MLP neurons of a small language model. Each row is named by its layer, matrix (up: input weights) and neuron, and shows model dimensions 112-207. Each number is 128 + 32 x the weight over its row's rms, rounded and kept within 0 to 255. Numbers have three digits each.
After each neuron's rows, "fires after" lists the tokens most often just before its 100 highest values on Wikipedia text that the model never trained on; "fires on" lists the tokens most often at its 100 highest values on Wikipedia text that the model never trained on.

L2.up814:114084109137163086133128171090135161144093114166096067102122128139186120123113159113140191083099102143114135131212106129102081114136158121179123143095150115101109091121163145068147115146137135211086104130112105151085110111150067110127151060132160127139119106112130152171164140110091172148
fires after: "\n", "==", " |", " ", " Total", " season"
fires on: " ", "====", "==", "2", " |", "==="

L6.up1197:169106143160097146104160126116155135134111099169165105171132175154135116142174151141136122162051105203078143094123134095082178098142135136112044091123054142033076138163092126161120155110163142112127154150107152120145143178097129190150121156102149163095084096140100096091159119165178090093
fires after: " ", "2"
fires on: "2", ".", "0"

L2.up238:092111062144060091176146125164072177133119158159133141105075107134092135107102140113081176127142175132150084129108130146112087141172058110157200139116133144143107130191104094147151109150114113144159117132184143183114125081102148102097150104188094118148107162108127143138115097160160092115
fires after: "5", "4", "6", "9", "1"
fires on: " |", "'", ",", ":", " (", " "

L9.up670:132134177103094070106175121114121130098184124165126123130119148112149141097113122153102109179139124159078144092172141118145171126112152182101100118128164133152095027134059131139173159196155145182150148135133095214183134117130147125131154110134170083132126121159142138093124168169182093175
fires after: "0", ",", " ", ".", "1"
fires on: "0", "2", ",", "n", "5"

L2.up551:173119168061188165166129117150138134115156150159122164107095117130122130138165164158118176110180125153161160133153092132147142144178181138136138107121115132137203145106112131058135117134188154122121085145122069171151109112054186096105119107117129175223136182146117115156152130153155087092
fires after: " (", "1", " ", " c", "ca"
fires on: "1", "8", ".", ",", " ", "val"

L2.up1014:117119111132098139140152162159107159178158106112152190080134143101153069094155120166088119129099089138105107098127178145075123132172116149096112127146136139106164190067148110109134096134121113143094174079090143132116132188141150075147116130126167113170145148051110120092124187121108129160
fires after: " "
fires on: " |", " re", "\n"

L10.up641:130088108118109156104074123145102118142152149102177107144104118061237128175108121090107144151112124087086092172088139105125159087111093105127120133120171156116132078116070185177123123081160136095164083153144133142180137136103190087107067166119119087089137136157104170212162176155137102137
fires after: "0", "1", "9", " ", " |", "–"
fires on: "9", "1", "0", " (", "8", " "

L10.up390:129120095145128142143112168070130177137103108138100148136164080100106106049100163137118139145105085131165120095212168126178123182140122073151105155138209141114154078111160162111133171135122196120123156143074163151132055135127115128116121155184069103102125127144072159101076084053072145107
fires after: " in", "2", "\n", "==", ",", "In"
fires on: " ", "0", "===", "=="

L7.up57:112132093177150145140144116124095128168154144122112142143108201109059102155067136136124130103105147115121106116141110139095168150076132104151166167120090137111099074119136116128130134123179108131122126102087147119110137164141075079150147154095120117129126175211139168100165109080107131123
fires after: "0", "9"
fires on: "2", "9", "0", "ut", "8", " following"

L6.up287:115094145155125221097127126118204138113121102181132139139159165188164111131079143071143156126155122118143148171070114120078163095133158156116140118086115123119048110119149158126061155111148182111123193138103100128144093152119137131073102149116145138124169201152150135167183115124123112091
fires after: " ", "2", " of", " the", " Al", "\n"
fires on: "1", "2", " Science", "th", "0"

L7.up239:138122147120159093145141116219127127120109173100111123189128109155123093171190109034103172153096072129095121125155127150077158138090152144082147114113116126167178103124133105137168174137106107115119141094119117142170131137173127071114165157178117212149102131140093176108158153089142131157
fires after: ".", "\n", " the", " with"
fires on: " The", "The", " the", " same", ","

L11.up688:121048198097165144199117113103148133127090077065162081123190142117096177148147105143110115172169155152148153125167116164113096105125165088123128123089152122133149161153085165129124145095135159090052160134081146188134157146090094154159154148108062067104125078165191153156122157120095165134
fires after: "2", "0", " |", "3", " (", "5"
fires on: ":", "0", "′", " ", "°", "2"

L6.up632:166116148190087115098091171106119142134173101107125182117099137141096083083128089204140085163118124120102134091171128150111132163114082152104179176170166156089127039084092142144117104117149109128136132090125121156146143117153134127121040179101100131119147165095127161189177181100121127125
fires after: "1", " W", "9", " the", "0"
fires on: "9", "or", "5", " British", " du", "0"

L10.up396:086126175080162140156172091176133131083145136132094188100121118107131127102159143132147118131129150098086135098146111035165144120133171204077182147054140157202133066103090128083145153161157098147122122137149165164112133113133136170081105134142156147086114127142113118106172175093164162079
fires after: " ", "–", " (", "\n", "1"
fires on: "2", "7", ","

L7.up1062:135148103077133122206098149131119096144136169079157114144118091072062100083160142174118146060093149127110165112189140100086130121139154111056146121142134137146152128093084199129096129121103093136154079172130152146129095149155106140155149111134120095142080112128187134185119138092159142139
fires after: "0", "5", "7", "3", "2"
fires on: "0", " of", "s", "4", " million"

L6.up167:149181141114150064139126205184117128107131141145089114097129064165093127117100078106120125099129102130136103125179131071176148174119150110138081148109086113141084174131117099086102152093146133176148134108112102096188119086162124164112121118115133202124128168155169091181147162124110118125
fires after: "1", "0", "3", "2", "″", "5"
fires on: "7", "9", " and", "4", "5", "3"

L11.up398:101151091171150144129095131049132212155050175107098113143121143137077072043102106165122154077130145092095140196168213141125111158194176119136114066172158154134127140095131079114134117138109159109149188150157091116134085126083138166125120150094181182068134205088139092187124125121142152134
fires after: "\n", " Al", "==", " degree"
fires on: "==", "-", "===", " in", " ", "\n"

L2.up433:170129125143132153078096151158128129106073108070062127141169105149155151145105102152139139102077098129090160114129132208093118120172117097112121176164129155138176137204077120108092158138116118167102108155136133088126106106116131121131162179118107158105148133118115186115094208117157117161
fires after: " |", ";", "\n", " /", "0"
fires on: " ", " |", "=", " ("

L2.up437:116130121155097141134129155123156153107081120132160109134068152149118118093126141130117108108179143102091080188131127117147087117122159104133139076133121149174111124149114179103168123104213101135213157111184134168144132148102200060133211141130208157167168094094114152128129140122208132074
fires after: "s", "0", "S", "sum", " areas"
fires on: " of", " |", "er", ":"

L9.up91:176125155129107114146153111129127147153125102060067121158112131097172138135143088158161170114093068142089130152094096165068045150142123170094156151093128183175135108137093101053140156136125089061098099133098136120201144134131119146126164138157153175044080121075136070060140091071177120072
fires after: " ", " ("
fires on: "2", "3"

L9.up1088:150162136073140170156125138182153152150165121177141134100167090165117125055122153160110094134141192082139104111164104038146129171111119082118146130137138118116101127118166117066071110114095135127153154121082136147138185114102119143108055133125106145162123149075156083150078142138139104159
fires after: "3", "2", "4", "1", "5"
fires on: "0", "9", "1", "4", "8", "3"

L11.up549:116091109151110147156098050117156093152161152159150158149124133130161135134106088102122150167076120143128050169126129136126116154143188121128102125098115162114127108129096192152088101139198117115152123175100065147123136122155087141106112133103168110111067178153113059127150058128145145124
fires after: "9", "1", "0", " ", "|", "–"
fires on: "1", "9", "8", " ", "0", "2"

L7.up44:157105144100123123170086127087101077142118110167102163142102128150131147197152162148136127133146162147135177096134158131084096081146157097133134148211122160171096135147125140122122105101147165120075095159098119128084092083117103133132120154167145078130112143145183105152103193117134155129
fires after: "6", "2", "5", "3", "4", "7"
fires on: ":", " minutes", " second"

L2.up190:193175057099101126101170061132119152167079121161130103175131160154095149145100117164132152086127097107119109170069115131093143119119102101193153149106091164212125101131099161107182142116155149141102147106159095166112088175193122067067148121181088118174170102127104211081131080128207169126
fires after: "s", "S", "7", "4", " club", " company"
fires on: "'", "0", "h", " of", ")"

L9.up217:157032164105115177186110121149108141128144131143111147169106176157176148127128201097125114136143121099127124111157161095154122127122123163183145107112155135146136137151084124144112136165119063153158122164134107124182177070142090117129127085089102086144082137101116098156142204031088136026
fires after: "–", " ", "9", "0", "2", "1"
fires on: "0", "3", "2", "1", "9"

L6.up22:146118165116114133189111126175122069147138149149113193160106143138063164126161086158123130125135087116131163132139160160152062158155203154069129109117144156088158117185102134112131163122132153133124147151120080151168146050190125121105118161169130153127190078178167179144059132152117094167
fires after: "\n", " ", " the", " from", " at"
fires on: "\n", " the", "1", ":"

L2.up673:102101122171141162079108133125087189078104114105147177141090158116126093139165077167136137118156139172125132114141121159140145144144083147123149153027165144125108119153086176147089183142148151146152123152071112141158153130155119206128121169086113173158165157101080187141146142091154112129
fires after: " |", "2", "3", "4", ";", "8"
fires on: " ", " |", ";"

L11.up1141:074134122140149167128126124118134158144161101132168190110108134117099131154124138187070128168103079156132196126178168130114117115087110176107097114084184103182115160075046153105146098147092166110107167077133129145103163082137131118082148132136135123131114203116084127071167118117082179143
fires after: "\n"
fires on: "\n"

L9.up1196:117147158188178139111146167104134103184160150059189126104128121111161153080178200109131118114129104135144182132177127127115136143077085160118093146183115152090092155139158121145175148229180094124104091121109168109179134125110130159139135135119111126087164118074115128176172085130134132167
fires after: " ", "″", ":", " |", " consist"
fires on: " |", ",", " some", "N", " May"

L9.up425:085066089081152128083121117065116059151143139118124097167099126133133116125145116137177155098145115114224186105087143082129183137141085048158103164112060182136146082139085151157167026144125118194183135117114180083099194140150142115143159114085145163165162172136162150163100182133108116155
fires after: "4", "0", "9", "2", "5", "8"
fires on: ".", "0", "2", "6", "8", "7"

L9.up7:133103162168175137136176158176119130132184122091137154127115097122159139096138109209096155089136137116105119117131152091113110154085107089112121143118124180141135191141177088136187105171138112188098172083148106137193135133106132162104123095065086119128157110154105122171097040115117102091
fires after: " |", "1", "0", " "
fires on: " |", " of", " L", " Cor", " May"

L2.up773:140168143107128159085133111137068130084117071133101168071139119081186146113182108130074150173133111091130096160143162134177120131176124125136139146127154118116091141115066148146186125162128139138173144151176061077071123122107130182092064143153109175188121155119088140181118138185164125132
fires after: ";", "0", "1", "2", "9", "3"
fires on: ".", " ", "-", "–", ","

L2.up665:150117106105109100066128192127209093173107200153120114139135050084135171098141117163176180131130121138136152130106139188089123127135141067184100112147163168093094126146129136109136149162150095155123100145124085119083127108072123065166114165200056104142100147115146155155167129114114152182
fires after: " ", "|", "\n", " votes", " Turnout", ";"
fires on: " |", " ", "'", "====", "{\\", "1"

L2.up1149:147115094131118177110103123132097191151155153212125173032116111102088146146171179126119172122213058118122120134158085117145183147150093059123101170117128110108105141127108168138139030134152120118176117144122138149092134120064146123093075122115126191168174156144103147130129133165098075150
fires after: "1", "0", "3", "8", "4"
fires on: ",", ":", " |", " ", " of", "."

L2.up581:074130150140101113103114079097173138157149135191176139112120074182065125114137110103124137102098141148047142085096177097125128138136167138127190126186094100150081096045094098189170108203130131135088117135124194130143145161162098135078124175104139109128064102176175189230139151176090129175
fires after: "1", " ", "2"
fires on: "9", "0", "5", "4", "1"